Part of a small language model's weights: a variant of Muon for these matrices.
MLP neurons of a small language model. Each row is named by its layer, matrix (gate and up: input weights) and neuron, and shows model dimensions 0-191. Each number is 128 + 32 x the weight over its row's rms, rounded and kept within 0 to 255. Numbers have three digits each. A neuron's up and down rows have the sign that makes its largest values positive.
After each neuron's rows, "fires after" lists the tokens most often just before its 100 highest values on Wikipedia text that the model never trained on. A number after a token or word is its count.

L3.gate895:114132114074112095126149109136151163101128120198162101121107136084092142125120130132062180122100152162114116116130054130150115053130178153108138115124177179123137122159188111148131157150153130165122099106089175125131118127160158139132121104141135193180164138120161168195153133063104126124086084157149197182172079117098111095089171129117075172117157140124147106097093149142165136141155147095155145163128060200180128158091168109068109113134161133112126135118116154121201142121074104188104116080157127122100053107184179118163171116160098117126147147149118106085169141082146083181
L3.up895:116133128128120113160102118135146138140135074135104168096083137142118120126145127109130157145123186118145175062157141125110101122072127098107140111123198145107085120170113115111146165199180087116095070139190175077161137100125153144070090144152121169099202076074145187153126163096102142144082159158138125143079095110081161098145090145106075164117090198049134118151138115116113158060131136079212136149121101120148089141143100108101113113112153125074122119125130116215160114097123127147090149128133138098153121111078127117160202131176096087161170125086115160099122156105167067172
fires after: "," 16, " was" 12, " +" 11, " is" 7, " are" 4, " Brad" 4

L8.gate978:110154143108168084091135141151169130095135201105159060121165137056150156135163112117157100104076172123195122145143113132213098167135114117168098130129129156036119112160176129153161142148105152123141094058170087118157113098130171100105118114110157098144189051133200105135138095097072086136149114108138141109157079138064126118155119070122141128161128075150150088136151146132149125138105177138128064166159173127148096108117128127107139179105089122127109204096122153100186098143108156136130145114114163153128181113172071092085164132170122177117143150130162055146105139162140099120
L8.up978:138167105079122155116130145188141118087134078076101171104095172181144173134081083170132100112164132130177160186137104117147164138066139145151096153156127048146160120154194122083092059139130085114149106097081134098157118167133127063071118150128140101132131139118136140055145087175100111141112100093052117090110121125129141129121145115142116165140164122096157104107161121155170094209145135131181095074122151191082138154163111111167171085093129135100143163080164132128093115137079101122116074117116118108118161163051081131145111102102141160163116147079125178094147149085099181116
fires after: "," 33, "hi" 7, " sch" 4, "-" 4, " ass" 4, " acc" 4

L2.gate84:082135130119057127130095159130077132177126124193139127140122166093114158156138155091140112088103151134255133117112099152179150101066107087108110122109149113128118176141162145042089067149111109137137129184162143161113165166154087113141182134160160140137154143168086116089172087134135172110141137130140153156116141177107097097085136103108178135118174183146112132106086137157120128144088135146180115063132135108111045140093060179157105162161132148102189171119103139129113102094110061139140098145147131152072187155115082132131140079142153157145101126108137107105103146161118100153
L2.up84:108130113149113139171117164111173154137110084142144133142122155116152179105159144139123149082148108141126066098064158104151135157115110125125139159183116119100161206174168087089119179101116111153107172151129112134134194183141146171096121157088166154097114153146194103117153116125156166162121167100098094140161135087105149093142224178181176079147085176072113128145101099136132168097129123157105149124132164134114151117149100135090075157139213114167166171086112154150107139132122112138106155166154147138154069125161039079093147117123129242109146118118104171152097095112107165141
fires after: "." 77, "=" 7

L2.gate189:101111057134175120073153147120152099115127071140110113103093142123123157148099130115127127113161127197151159100155040130127159150131124154119140183089112121130126133161111140080175146138179132149163130107133096103141144132122170131130164105148172179164116115172098179200127177143141136065167135156220077180138161170100130143053151112182226142185139122112103139146131133138096148165130093092117095195126125096119125149140095144150079137072165135063109093129116072109133071142125066088187149152176159074142093125126064110128116111156144132117179115079107140147115121131135114109
L2.up189:137114152149083095130116118119099103123153189135165089141185073143109150118171190141158113147079097110108171087065166111111154152117107140095185084129080117116165155113134117121078134124149200122142108153136068136123139114101167124138125193120187154114101109137196122099152132099073114138182097126115150157145084137077203132080113101196136109154088140092153155145117102199199099120117089118131146169178147183136130135104150172130074142115103131125160111106119144053093111146137139196138113150137128151130142128129100098156174191128142192193118038099098115155154136164151116151
fires after: " =" 57, "=" 26

L5.gate865:160153139161104087083164136110186162142193114120124141153138117099072155129165181124144171091143077073199132138153141161224125164139082098083148162130097158110117086102080133063124133136136083147174109123171146109119145160133104122101118143129081084164068113102138073063147102130103123128172097160125141131126140084137135130078075143123125083129131149175149054144131159152106117146092095171114124147117110110115119111179191146143164111148110143137198103161150145096059183131106133086137134166139133144151150138100147096170194150170128122113154088180155169055112111087133113203
L5.up865:182087187153076158110144121123148177159118160101136109098114097118130148184123137084113073122091158114113188138145115129114117120109141141168117156158112102095109075178110085104161206171184057069156112093144131165159106119156155084119127134118192138134132194137112130114131142129132119110161103103113178096154183092067028136076077128128149113122081102168129105137153147129091189170147101130170073077087151178110172120165118143144133124165110164122150142118129091167113124102106098114115161135147118114076110151105109139140170135200098170161129124091168107163204108085139193116
fires after: "\n\n" 48, " was" 9, " Genus" 5, " ent" 4, " by" 4

L4.gate421:163164076105141129107119165094119163149095110152154136168163157111126166158058100140080174127121126123186203099147159159157163106145136125142153118135130166175136183116169095167181128155108112101121153157115145059146177099157130151144119160162131121071120152072146054162114115056185094131082158106130115080144101147145067173187141132105138103090182154162104075156085108179117169147127084147091132108143099181115134171142109167132140122107124139171122155228166093167107137109156046145085106159153135115147149093199073136132153118151145136149089137141158152141088149135115108139
L4.up421:101121123130078109123130141113125102138180113138133087187142107060080098101153152134126116094122100075143099097087102135137126080168092142104139171120131053132142178135111113123115170144162128144091085085144052045153127130137145117068113180070193181133122134068145079137181155115093146130175120177132060163106104083151128117118101075148112177131081087176156153056134124083168158125090131052094147168153120164142074111098114137146157156153118165081156104061138120150157118122150156145104122126132148129176102202083086129080143134078161155124100106117135128164111140097137153147
fires after: "=" 34, " Su" 20, " promoted" 6

L5.gate550:104162115064169153113114106111109119135140064143144146136125139159132115127105154076113153121098105097143125154166164138117102133106151124102135112087089120134133120119104126111087131115120125046130144092086132139167102106079162102099120119082089106118088037183131178103136149120132134107075118141133158062114178143101105101172153115152177109050171112062124176127078102133094117157063160176145162154066100106128124079104139081116074148107095110166093140096081097171117105167072093133099098124203210122190144081090163139107163162163106137148116131095122147095156158163096070084
L5.up550:123102109124050124167114117103184124128112152084159095134124111157121122088136177183132139046120140123105132126135145168126123128091157129165145128123139125131146120102133103117079080058156109111160091076172133130108096108103172073090163123110070187100108117137077083107110087071159140144143104117124116177144154131117130141142121115137179145152112142069178226119078102095110125102089074122144136154099150181118096069157157117121045092146093093121105151068136142123076195090122116175137171117124111136172120131133117092135167088124101075120113176073209117085164144080142182108
fires after: "\n\n" 47, "," 29, " served" 4

L2.gate378:132124185117093130152085104120139129181140088133155150136109190135132155140153147141103081090118149095158133126179118173111054088137061146092112037120124148088149129185118151041124197115150104124166185153156097155129142141197123175113175169125126148136170103167128104169137123120168144143122138110164158160119135138101107094170083141160111135136156162078137113122090145093148091120111162166120136106135094157137106188150095142124088139119136120125104164142076120118112106166055140174149178057110107126097134077110111053102094111136168192143034127153092136073110172107120174117
L2.up378:162209142098132146184118129177046188166144169170135122060189122137168104092145185141111158153164190161128106131167067153153184127145121156132137105129092167124101122125164160096144143130154085132127091112148137172137189175188109184084201100165183117194148177137155139156150079168112123164142090093108171136086148083082138114146142093129134145114084144120096130074147115108094163146147112119073143081146093182117166092049078144183134163142171120108129121138122105140130102084139086144095086122149137107095127107130162069096131079122143136101112137161143120135148130130124140140
fires after: "=" 92

L11.gate807:127219147099131108158148161106139135109143103124132101129153109145100176047121162092082123156128112152093110168046069129191108132081212072055130158149136135115112135166122146115067173114170146104120097126119182071153164194112114128173132063138153143158140149141087142159089095111140104094128127111170124125176105143080150158152147114110126125112109097127115174092150114117160094201127099149166078192114163072060128131138115118173149144119121139112085160142089099139092138154178069107097103098147090165173102105126086118107122096134117065107175100129071156141106138120164149131
L11.up807:167092093125133102116094131157129117196179174104124154097136127122087098133110223116069096142113065089108133052149106136170131143111115095186103101143105145180140145197123144125148147139186137154113127154105123140133106120084116098108043092166156107068152145125190116151138172151138171097152072150120109159156160112081097110091185129132170081101175119114110134110117152137126125038128142091182163115155107178156152096168111119166157159132155092099131126144136140145124111141135093136129098102158099164092046087164149145124132096155155159170123108082131085137053096114072099175
fires after: ":" 32, "\n" 22, "|" 14, " 2" 5, "°" 5, "–" 4

L5.gate591:106114098164176095088082101112132168128153102111114146121185141145175175130081134123167112135098125110118147116116163141125113099177165194118183123080188145172148084119149140161081068125129161102134073084173131200136117097128127183096153089144132105111060077111084162157113079084141118099123095163172168125048160108114087149112155087157131132155103116087121164094113096138114149120107137151133076120086140127124140050170122109213129131144092129097138074081067164143074132192159125099101130140129169119076186155139139148143174119126124152153135084119137105139153102168185078106
L5.up591:168122086203150089167084086046043077167103096122160088140162143090113157096157114158136127083111124138100098125174144107069144169155178132134149116183197155124109112103113163144109062096120149149148106107136105130129079144102150155145131111020103124130123116188202112187099045112087153133157126153112131139143152165105109186140151153075123108171126222152085113146086162119143123106093093110176112111100132086145093121114138089191135161107078146161152123117151144155108136082129153169077115154092159113090131090126129157124142150117150164141125158128138108164140138132145128121
fires after: "," 20, "\n\n" 13, "M" 11, " \"" 9, " (" 6, "′" 5

L2.gate101:147144066125147111106084121074123113114169177139119126143165120137099152120146109109173139177181144120140110103134115207074155113119177135096088206126128064124150121156175122097152197166131083135123151091091134148132161166136103074110116083214119117169206149142140177115170158107086175124084136101158165132196109142140119091095148062117139160160104098196140160077156073100145146167132085093175118110045161170136139153123100111152096137126178131146140119122128150111114113143074114108152147143160088085110092095136104135124093114053113176142162180164150155125110146116094114114
L2.up101:141186087111108125120144115113058171108117095076129200115087112082133110185192207122110172121096091115126125127144165163133101113099143115184103115143141195147094155063126126128131100119092038105076120124088079109120049086128104091205103087088106153122115158131154110166187126142136112131129053153095118108092136106129153114063163109145147096153119119104095091179145152166109170063135135191123146103118114134081156148156130129101164092134143143129129160136136101141145142168121133166139126109136152178143101176131092133097157102128152120089193094146045146140092144078134145162
fires after: "\n" 59, "\n\n" 41

L2.gate319:114136135098150106188160061080125123158135131097138071143205118078132096109116128156110212087102064154128165128138151061165147128152100159086113164173124072115134161147069041116048109167130129102117118129092123129112122126153175101135107123094157151098106079168081127173108136087141135119129077147138114173158090130128181157153177174145101152054118162143140168177127133145104173116121113168155093107119146154103139076131080172076110175055113158084130145098143146131104097197175121148136108133151119116155142135164087105111126140107156183116122140106053110122162144112165123090
L2.up319:108092127119155143162176107161128147128201088132138082151145177040127064097134128188118172105145111142110165094122161121143113143098117111104155150162150059147179152150192078112043085150138135151078161115129082143133090138133135128096139211131157155141120097123119120118190141069131147133140143087153100152043117139125114125107135131191150077099105136126135139141154149167139164138125122167183111082153178128149179108130141182085149159118136147165171159065123090136112097163102107178124085170131117153144155079110051099076121124085186119142124171102084090175110142106142154138
fires after: " U" 18, "S" 18, " w" 6, "U" 4, " Hu" 4, " Sl" 4

L9.gate27:126127135069106110132147143140074127113116065120151078087132161112103172101179136113136126095128139093085138156109121121145135132144094144117142110057098125115137071141183087176117107133143108119044125121139132187097125178163133083159066118146143134131200123163117126149137187115183108076104143129125117110131066117138116154121090100096148060226043109099181140188144086149120112124133172117167113095132142149120117064124155190137132113155098125143128096148072104175079136126104112128150105145132194142100178118088072135158097136136140179092182107129139071128125099169154062080
L9.up27:168187153105151153166162095129133147113118156094120129127081151141130090119184160111111194142085072152119129189079127142091104123074057128159168186155164182122172138164199100152106128153145151181154147136116093106107133132152142088071127153127145195126136114145107123072098035115188104187149160142065108049087179145099147139126087157148153127158163139133115107105098136184099145126114111121184151122116114137111132155084101103139105081113159178143123123158152119114105155145150124116144169122131092169157112095093160089122148152132098154117052037193127165111098112132145142153
fires after: "-" 85, " Di" 4

L4.gate893:137085152187130111144131148101133113079077126136095101088110123095143209111095161153116146065095114051139120121172169169182160181159144118104084089124103144075161105128169139079082141151095117124084078118165080192126117127097172077110103118171132131085137143106166126130124140106177166073135128060171074103097095170144094125167156148122175109169151142179140156114107059173141078094161123134149153212161108158105129098118093100159102154126137135113149157148149106081131118118130118132113150089166106137138111141128093120136147178140184069118138077151078131220136097146161120118
L4.up893:116194062162119118134146151105143084122085139106101098095141137146148148084132212133086116166081106109094121119121196117122166141137107060093126074163105135142106145111124148096118137082146122135075153146112102149136149129105143176126102130104140169055080145162155118070161134121124112104155103146105019093104132119174086084176088132075097127148165206116147123135123073147105161128106143094149198142170161125138114150164136120138051134065080120075125122080136125136146128128109138105151162083122135140172103090149133146097123132175093053078108170138180173111151101187168120119
fires after: "-" 44, " mid" 7, " co" 6

L4.gate824:110120164133113106150095108124200127131057100109096165129123145146146202115086114153134127135120149136055114093173058207098111169166112123138126118129126132141149167138147121116106120189120136085123159097147175161117203116161118121102167073113120130157126127183146176168113144191070082160099106161084103117121109128111129130125107126035175132124095122125143145061093183168102160087133157156146097082111130154132199144162147158102194125122120146130129101167148120120140137092126174149108099142150126057100166070073127099118153154074096150040141131152104136149128120091053118137
L4.up824:083138125149075100114082105113141170139122128156127211097124139124099205132152078106124087159114102119133156104124125177079184122139110142091140114087131140110177208109145117172096096168130098117102113069125102108159182136134134165109137138060125158144103121198135117158174144154087166161088113172096133100144133103059132140152151066173168166165134107060215144074107152162122168111104165158131060107137169187103127189076127147099141138109079096136142144079122128106110135150147156110088115158124117165107095076112138097128131115128090199137142168145112171114104076105087161128
fires after: "=" 57, "\n" 19, "\n\n" 16, "}" 4

L9.gate165:099123111132122114093175175144145116140122103096155126166142158178123114129104083109151121210132154102118125179135176096141126151086147111191105107089139122192105125093148106078064096157142117084100185140103114166148133128127162045149140082143083152112133126070093132129179124064184142103149069097130121111145103098121086129055123132091091123214156000126149157133139086163140053122149109103159141122213126128117117124131113083105128083181152132113156143074161125118095142156130100139089118103162085119153185109103177143141114136123097134111175110110131143150116120095129124150
L9.up165:142121093106145124106142143085107113169213101119136135106083132156134139156153124134166137113121125068111116116101114109126153125166085124125110175161170116133094136081101093123122173084154120139136175149101125133125126119163048070159126117106116061114144094127177095133162151177093171140132116122134127197140123148128131115069135135159137117155144139105142152144122082116171202142104092068131074153092080074073186105069195134087123138104135083148147132169100127163105156130157123129184169229160106117174157150129128170113158189096117144149066170168100141164153090133102128231
fires after: " |" 45, "\n" 33

L2.gate871:159147147127135172129148089147098114148100203116067152091134147141118137157201156181155114102136099137140167107202093094126126124109108103150060052148125163147169160154138143090143162130126157105162152087162128195129107135116135186106195124115097130137118123096107114142199128181147123164097099114127185097108197138118130165130163149155149135164135157107161142080110106128094105159107166182133102116166095148143146097109110085107113197179129099134188137097088134136130160121128159145102019119125081128078130129110145053116183074125130113114083134145150141049130108154080160156
L2.up871:188167174079075181157087190114133088196182154112131136139140162117091179118113140150121166158193160105203129116136095106140167119125077085098111097147133107140166130157099113044115131132134135115154140101152120141122150118147185162168184107073085132181124157141155100146174134170106090171154134116108160162082167097117136109146129125148135079149183135107090129111117120143068126119076117163127133153178076116118158147124097091167100145138091102156144127113125138104101164167105188142140123133098119135066080116146140040081193077118144123102092130148066154143147060160138126182
fires after: "=" 39, "History" 10, "Career" 5

L2.gate852:141134133080074066139125171115124119201138093099167113155124143133121093081112188080137082108131130090113128105085119179081104145128148096124133053163123165148172125134096077193108164083151104070164162110062196117139089124158190109122116088120179149156162128167101162153143196109142139103123103113171131141119122064074089109131139120144167133113084166133086176114084142091145191107144151179111144143181156119151113164123129117136148056141088160136115154118085108113090104152130115191083129154156098173150141059136070118114117165116137044133147107131112155110137173128127128085
L2.up852:135114145142131082131138148060083156167097103090105054116148140170193079094113169108111116063121106094100109114061164154114147108132150105177128060132157158127164088143107121171108117105147134118158136158095109128186096141059132092136095137088127176103151142212097198197125156148126133101144072122142143103111126074068117122105117087136102171124065145119113151076125093086200112104111150166095149166150090159129104151082104110154122052118049121134110125049114107142121083156131126153128091118141116124148185140102122138114134180153084082129131083099111129153155177147137140115
fires after: "." 50, "," 21, "\"" 4, " |" 4

L5.gate1006:146140103161120088113094146112119123117107117107172164120086190100104092109195157150087136132122064137107141108191132034163151124105113113078092107107148103137115130169094106104147065131163102141177177109135116174104154094190145067129093129118122173177181137032105112144124095070160087125172159110117019178147127130111133087142156128109122171102145100101122107129167143121081185114154131185164132130126113096133149126123121133176113128179143138152135124174190145180110170158113116128127159171128109135161146168164128135053162164112125106154090112117077195156149103107118143089
L5.up1006:101141147133113153111150142076145094129159139122110116168169129173116053136163200127085076109217098098111128135172127097127114128161095162108062168130132139153158087047122097134166167089123039089101130132091110140151096083096134102091065133073128118145186140092092132124156114107147081165109093198177112148173142141119176126133098129101097148120125115142144160100163098109131187078108147102137170098071156072159117149110068112160063151104119182140114132118106137117129156116106085124077136157138180145146091171138135103062098159111098119155081134060114130139098133151121125079
fires after: "=" 90

L2.gate69:121123133114174118147123120064121072162102126123114141156146166110073134118154110157128112166122133143188166182153168117194101102158118163080113150110097159147112136208118130088113096210132163156133100134107104109180165092123151172062086146107112102146064132156135119154174125131134112148113156155151109112173113051155159127164189195131112174140134138126154083119090111125054159165093151165142116060135148134028122092093054143197122176087095141113149125113190122122105107100096110107154112090138127099166158108118125131116114111139083169167114113142067178134149151164122165115
L2.up69:132164125116136159166255144125132112139123095137177126089167187084127115089089132145150158133157163152140075166114097127131098118127110120183101132170153105099134113147132113104124114123094092149171088161141157131120056181130153087129155131138125127170150130129161149142184122060132136090100138131210077135107105140197083166125149117141124075114126195138117126164132102140127127169138125186110180114134099076105132150126202127084162130141078136121123134063133061077184108094080089189117091102047146146130129078158109098151132143107152130110085154134117170144172162119128084143
fires after: " M" 15, " U" 13, " J" 13, "S" 9, " St" 8

L2.gate290:102123094101154091162171130069065147141145125096127098143221109078109128100101172143119127120116103166102147139154193086170157136069163121117053152154115143144147135165119148113101082148051129087100133171087143120192126098142117148117116092137139108145145099110124145168123127043115181106103143157178119159094074150135134153173148140152123160089132161151121143138085117117071198148118138186115080095112159134102137080146101113074125203096136156111158146030139120118105110141093103134106105074114109153138122150154111066129144101125175183120091122171097104113137195177136177116
L2.up290:118126134084146139189153125112132161095128088120156133139194146089111150067094141172167149114096078150085101144111116132130091153073094168074075130155117146157145127137185108142083082146128115103093149142095125148115114109154160138127107151084114166125166119089132118113196097041110111127141119095152068149120099149142131160176172119178154083076120162141141119157116123145048196149078128187196104121151200129076196080140157122052149207116151161125134167091165116100101116164084156139159106164115114124118132104156103120101113135116182112145069195136086121128138152160143133130
fires after: " M" 20, "S" 18, " U" 16, " B" 11, " C" 9

L8.gate254:133175175068102129129098166132094125139186142074150118105141112117143121055182174148083079131129147114131169122129142100090107104101075111149094110085134177202160104082103126104134186187171160125138139124170155145154124133114151124133115099204132102121115170087113140148152171073166131074114083065145103167114125110090124156108128107148149116099084114128172123113087055115051142162131110120211103134150185138102063068061163120107104117138206111165114142049104106134079129109157104121108117137175131113107117126157112181104115101125150089118154080106134145120127140169109085120
L8.up254:188145120143119112059140146115059087074105121090097101140096128086154134093128158169083119116129092115145128177140094172127113111067142119100108092181151133163155102149131156163068125090193021121145066145123060176115152078154118154149075117131130101093179145098085129160147101150135118120090124123103088146146152157097077109119124083167104065137168049182131142165173172126135125122168111128149092099078131099173103137125150141152108150160122142171083157112150143111185155104128133099110194094171128138170135094164106153128081200134128124143138133121185121122132159108108061150
fires after: "\n" 45, "-" 29

L11.gate692:094172156158075130124139098101132159165180100121099131135132145095105158154119102072145133113065200159143120148169114156203157154138128124154162103131143119144097197105081163132117167083105094034134102145070097147128135101116108136110157162060134104102104138209104155157137119132144114132175138139169178124143112167105124099084103134080140041145165102069164124092172090082101199141061158130149144117145085115162165114117130111137110080135061157151172105101177131148062131113149180120137146120155123134076155123167138126124154159125109170169101126070140126146127095116057141144
L11.up692:134098208166076096141160137078137118112103151134185128148126126144144216162163183084145086143167158104121112107161075144201122156082117153096048099128111089114097171120187155109050181195163133097166123101175097154101114125135106149072159117078157133161160125211138133155123120125100135152129054108140206135143135134135120087118079128087105118116134151144167137113116135099087162117108072133146175111165102144097158146136125141143115084150108163122146109111185126118189145147140101180137160147129135139169172139115102128125142102145113130199159128115154065152091149128073096092
fires after: "\n\n" 46, "\n" 18, "=" 18, " Genus" 4

L2.gate192:163174152106138095153192163133126139122104137064046104074140135118127122106107081164086101107160141122164154121163069167109148162115146090129123182125141117148133056135172129129128113163141144084068117109112174113136089086128140102153135118172136140123075087110093164121097141135185161097127094180181115074087175132099166126068075117126101132132085153105193187084122075126112096155168158134139149151127147136160145124203162165168175145152091181174064108117126107188172124122142127124122161135167106102183115116178128130093089145169148149066156054112121131139131124103094178111
L2.up192:102175132126150119136113149137072168144108151079116145140106152162104162133149180100116079162153125058131131151120113112111090081159123175069149080145117076130149047144152167126151114124127175125118090216193120094102095144119133178153135053143120083131121073180098051122138109026150144151164126106138176148091104092150089186142108151147104143128103152147145159084154082160132142143108133136140189135143124141133163161159110176177086128144151154164102049060106154140101132119136077071093145112132123150111118164197166148113098094122116086164114084144118108122106152110106154134
fires after: "\n" 91, "-" 4

L8.gate9:125176113146111119129160138144124156161102164143140120124106108127121139149109181129103073137079068155128073169173156149110086112179113087203107083126142163118164140116066227074176098132125081175148072100121136151114140178128166124188106085121107128027152169155131131132123176087168096154121153102128057098089060170112135151115146160101136092140121169121147124173126115129142087090151147135111133165098127162067102144078146098114141147108133146097166168155105206121107156162090121138115121077102118184137137118114169099100133144136137139085101159145127145065199144167156103166
L8.up9:080169082034144137132165148097056096133186103138140158161115086120113140165066138133112199110107151115184101149096145110156156120215128186124124174116115179169160104113082118112134090144185083147127099094113143114145114165131091131153081127178141137114102150166145101095193115105104129115157095090137112178094109133114099173072141143152097110154104094129117092130124111136153158107110137154092082170172161106111054128111153144100119136189130146075141122076092146104065127134119139102177092161097130184128141091131136149097168087115135109134072139189068107111083156162157116192
fires after: " the" 49, " a" 9, "\n\n" 6, "=" 4

L2.gate37:124039098197127085130120129124135154205144091167125099149173146082079178088167106140070115138148132140131066094128135132160141161127154107166128163176080129082139154101150118145084115150161155121076091086113114106181130138161095123160100159155143132078078114129115161115112141129162110099155159166107116118136040137120125131055162130192097106099138107141107107111105075120160187128149146076157144071115176117154197140151107157079122136092119148156143175126180111107085138121065089148146098124146159120186136166138081117074149150138083132154206114117147105165111140080100144073
L2.up37:106066075186140149129117112130144130197113119134126093135151086087135129126139138112091081119152116099144113091181139191144150152139090098187104143162096128128150145129120088140196141157125123128141102122088113138114127134139090140142060166093161178090104146138116107127140126162109157086210115135115138094177057114127145108127133117227155062123161108140132114121116115164134169104146145111153089082133155144091193192140110136145092138086097148106143097111169117126127122121036109180104125182139137139170159175097056130048141115080071149177184120076092132156098167096129108076
fires after: "=" 95, "\n" 4

L2.gate731:122113117113091134108108103175193122129112166120165138123159105109165098097057134110130135110125137083093135125123156089133115091124174180127097109140174139195127138154158152184125105131125166103115125105072112108111086147110115138158135110105081139124139125153176121183129144092117068087114084158140143112084117128158123101057130110142113101127113120172201149165156121120077068062132140105169182136173141091134079068118138109118137041182136141105118161119172120112166126137106123129125127179159081155221151145190239138136089158174120139093103186151139181168168169128160103118
L2.up731:129155128087126106136133124151104115105112153173075153117137110147178147105082124095070129112117124109091098123154079125122140113130117155118138098061115172154137160137194151167116081103126139154123192108104057159135126116119135140166144097151117110121082157161232146152050172135098116127093059100144099104109151182146080157076155146160175110111181112141167109135187161132104201163132167147111134120117129126133061112083147116109101081138146098089142184112127074082137108124104123108121178217125088157191122145161153089124087180168102146075128157150125098121173120195106118092
fires after: "\n" 80

L2.gate66:184185186128167086101130075175153035156120158211164171111098105126162122161130094109134107141128157109151131066122109140149126083148134109078193043146105160124093094139114171065121156086178161122168078091125123103140072118170102136146101117121110080148156096134163132173117132119114154146123156124138128164127182173125110095134077150101149111132174163097144103105088089136099109170095106149115189118130129119104138121120093147177161121185145136116138154106106102165107151096134109164117088090128099164149110155217167091138150092058123102151102108138151082125114134149113123224
L2.up66:170182129154142116147128095115101091110131177145151212142143091065175147129088129155121185137154133200115148111179143096143124191176167120115190106094119126165089238134162180160156146086146154111145151084114104104116119131159104158144127137077109086141126093116166128158144107131153158123109094131111132152067149192125133133147142176099083088159130153079161145109131106099129076120120168176077174116145140076104162068146126125129148152164136114120083136099093126150063133086089099162130040109209077176148095156149136098136107132073146114145118150137139097162127177141103134126
fires after: "=" 88, " =" 7, "CC" 4

L5.gate302:081137110140137151083175073122109187137155150105121091122101105121086133077141109117148115168120131075109064118149122170142205140185086063076157148107148137114129152131063117146102159074195170080128176138188088105087122144212117044169153155101106145150138131125123127128107150122111101068154132072106182099122103166076149092167080101079163087142091182077123094113174127153142114159092135089182087106112113135090158100155155128134137078104122062117087089120111146142180142102141137130099146149137136115157165062096176119117142107119104093126124112106170116122146075114118112141
L5.up302:139106153040148088146108110081128123103128114146109116167127142131089151127194160124122093112107136041134170104123154119122184132099163108145130130115055125117177123089167132114137113082161170132086123085176193156130135140149099138120100148087148108099091130176085161100094161131146125135188177178166188126121101194140085131127109027117135098184156082138081119143064132162131125072146090116172087168131117130142095078116142140088102140150212159176143143124126170146115167150152123153118190155126105180124129148095153156129135168097113147145106089171054153152133122116104127069
fires after: " g" 13, "-" 12, " Ru" 7, " lo" 7, " ru" 6, " bo" 6

L2.gate414:118089091151110143145152102088068161141138137101129103123101112144077088072123158146120099097101185116184129112068178168092127113132131079124106061096110116106156112162199106149083064095130123112114161145068157142166116112119165138144114098096157145103155118222093145134109092115147165160100095099089116110150143117090151121151113116162140175095099149078130149100102130155209157081121150166166115157166131093148189096126130114106129138174124147080127078061100127107109057106139138163143103141107195146139180047127104082135118155133088024109143112166124115153143135159121101109
L2.up414:128127131160117115136177104092066122161071147116143111119091108152099077086156130153057154152084215086062145120080134157117115153133073081111162102140165132110172116149171087176074044143151140079135149153060120150165118109155168158153079085072177139172107128204104111163142136115070146144131123128158153136097154103086144102165135087087099159140091154127111160129127080145163165111125122212141110164152112104165135148149107104138087102164113087090113109052170130110116092103141117114104075133123142121147187125159132095122145148056103079127114116141085076135162125112136115137
fires after: "," 40, "." 14, "s" 6, "\n\n" 6, " and" 4

L4.gate540:136186125120103162117113152142138175185136125137109141113090150133142117125112125120102144151136100110103119133133127216079133182172140139062131135080127165173141133068136184088142132173087140122194157110156132149099085061223124132068142095115136121129124158112100110118134151132129143135116114069147156140139122147122069150165152128175166070238081129114128157147101082090124190121185096108070141122171128103102154117091183159138060134165129097106117097138144076140133149098125065114082093131163096124120145099157098067144147193098104087108157174175156100144138155086137108115
L4.up540:163087077089134132134133092111066058115187076189112115169093127178140125123156141148112058168159142084125157070139132116092090091137157120118146161159173138150138142132094217097129143155154204068087149103094082120058148096158155118168112127137146176105135137144136104079114145132140054209131199068179091143131143181143109141124081074147100148121129109134091141081148120149158130137130127106103114145197119153158115171110166126172073166114116136097126118155150118125148141073161124160131153059123144098122099180163108105117159142117136089143130159156100128132126143113108154196
fires after: " =" 28, "=" 22, "z" 9, " Ter" 4

L5.gate126:117096070151107114092139145147124112135189141106079124154139121143155181099170119118105145080167122122150109120085131167096137130167111096135098164169149056176092134129121163124187103099098086099143107114073100107125098082116114071083119132118138160148104103168105129164121113085162116095109170115156075095131100122144158098144181172140074093208087121106168072148117162135129126189149190085091111148127087124146071155073118158131037187109186134114118138144110135127137155086127093179101096110183117149181107159138113166068135110116142125075163122117091095077094190142117183097
L5.up126:114113114144134106158124171162172156122140085124133118076128164106104128064106160122137124157095065115111115093098119203151099147097139206111122092150126063097119167126099062143147159170061027065133105037147147078098106115158118154085116144084112115139112091119122092104092119136064081146082156157123115145155136157109139080125175161075102154098127112117110184149159126097124131095127105117171192106132109094137111150153144122164114145108112124079033180153121135132134069165136146121111104096119122099122130108104172085151127124180115095143097191104139154136140167168174180153
fires after: "ll" 12, " is" 11, " was" 9, " were" 8, "w" 6, " did" 6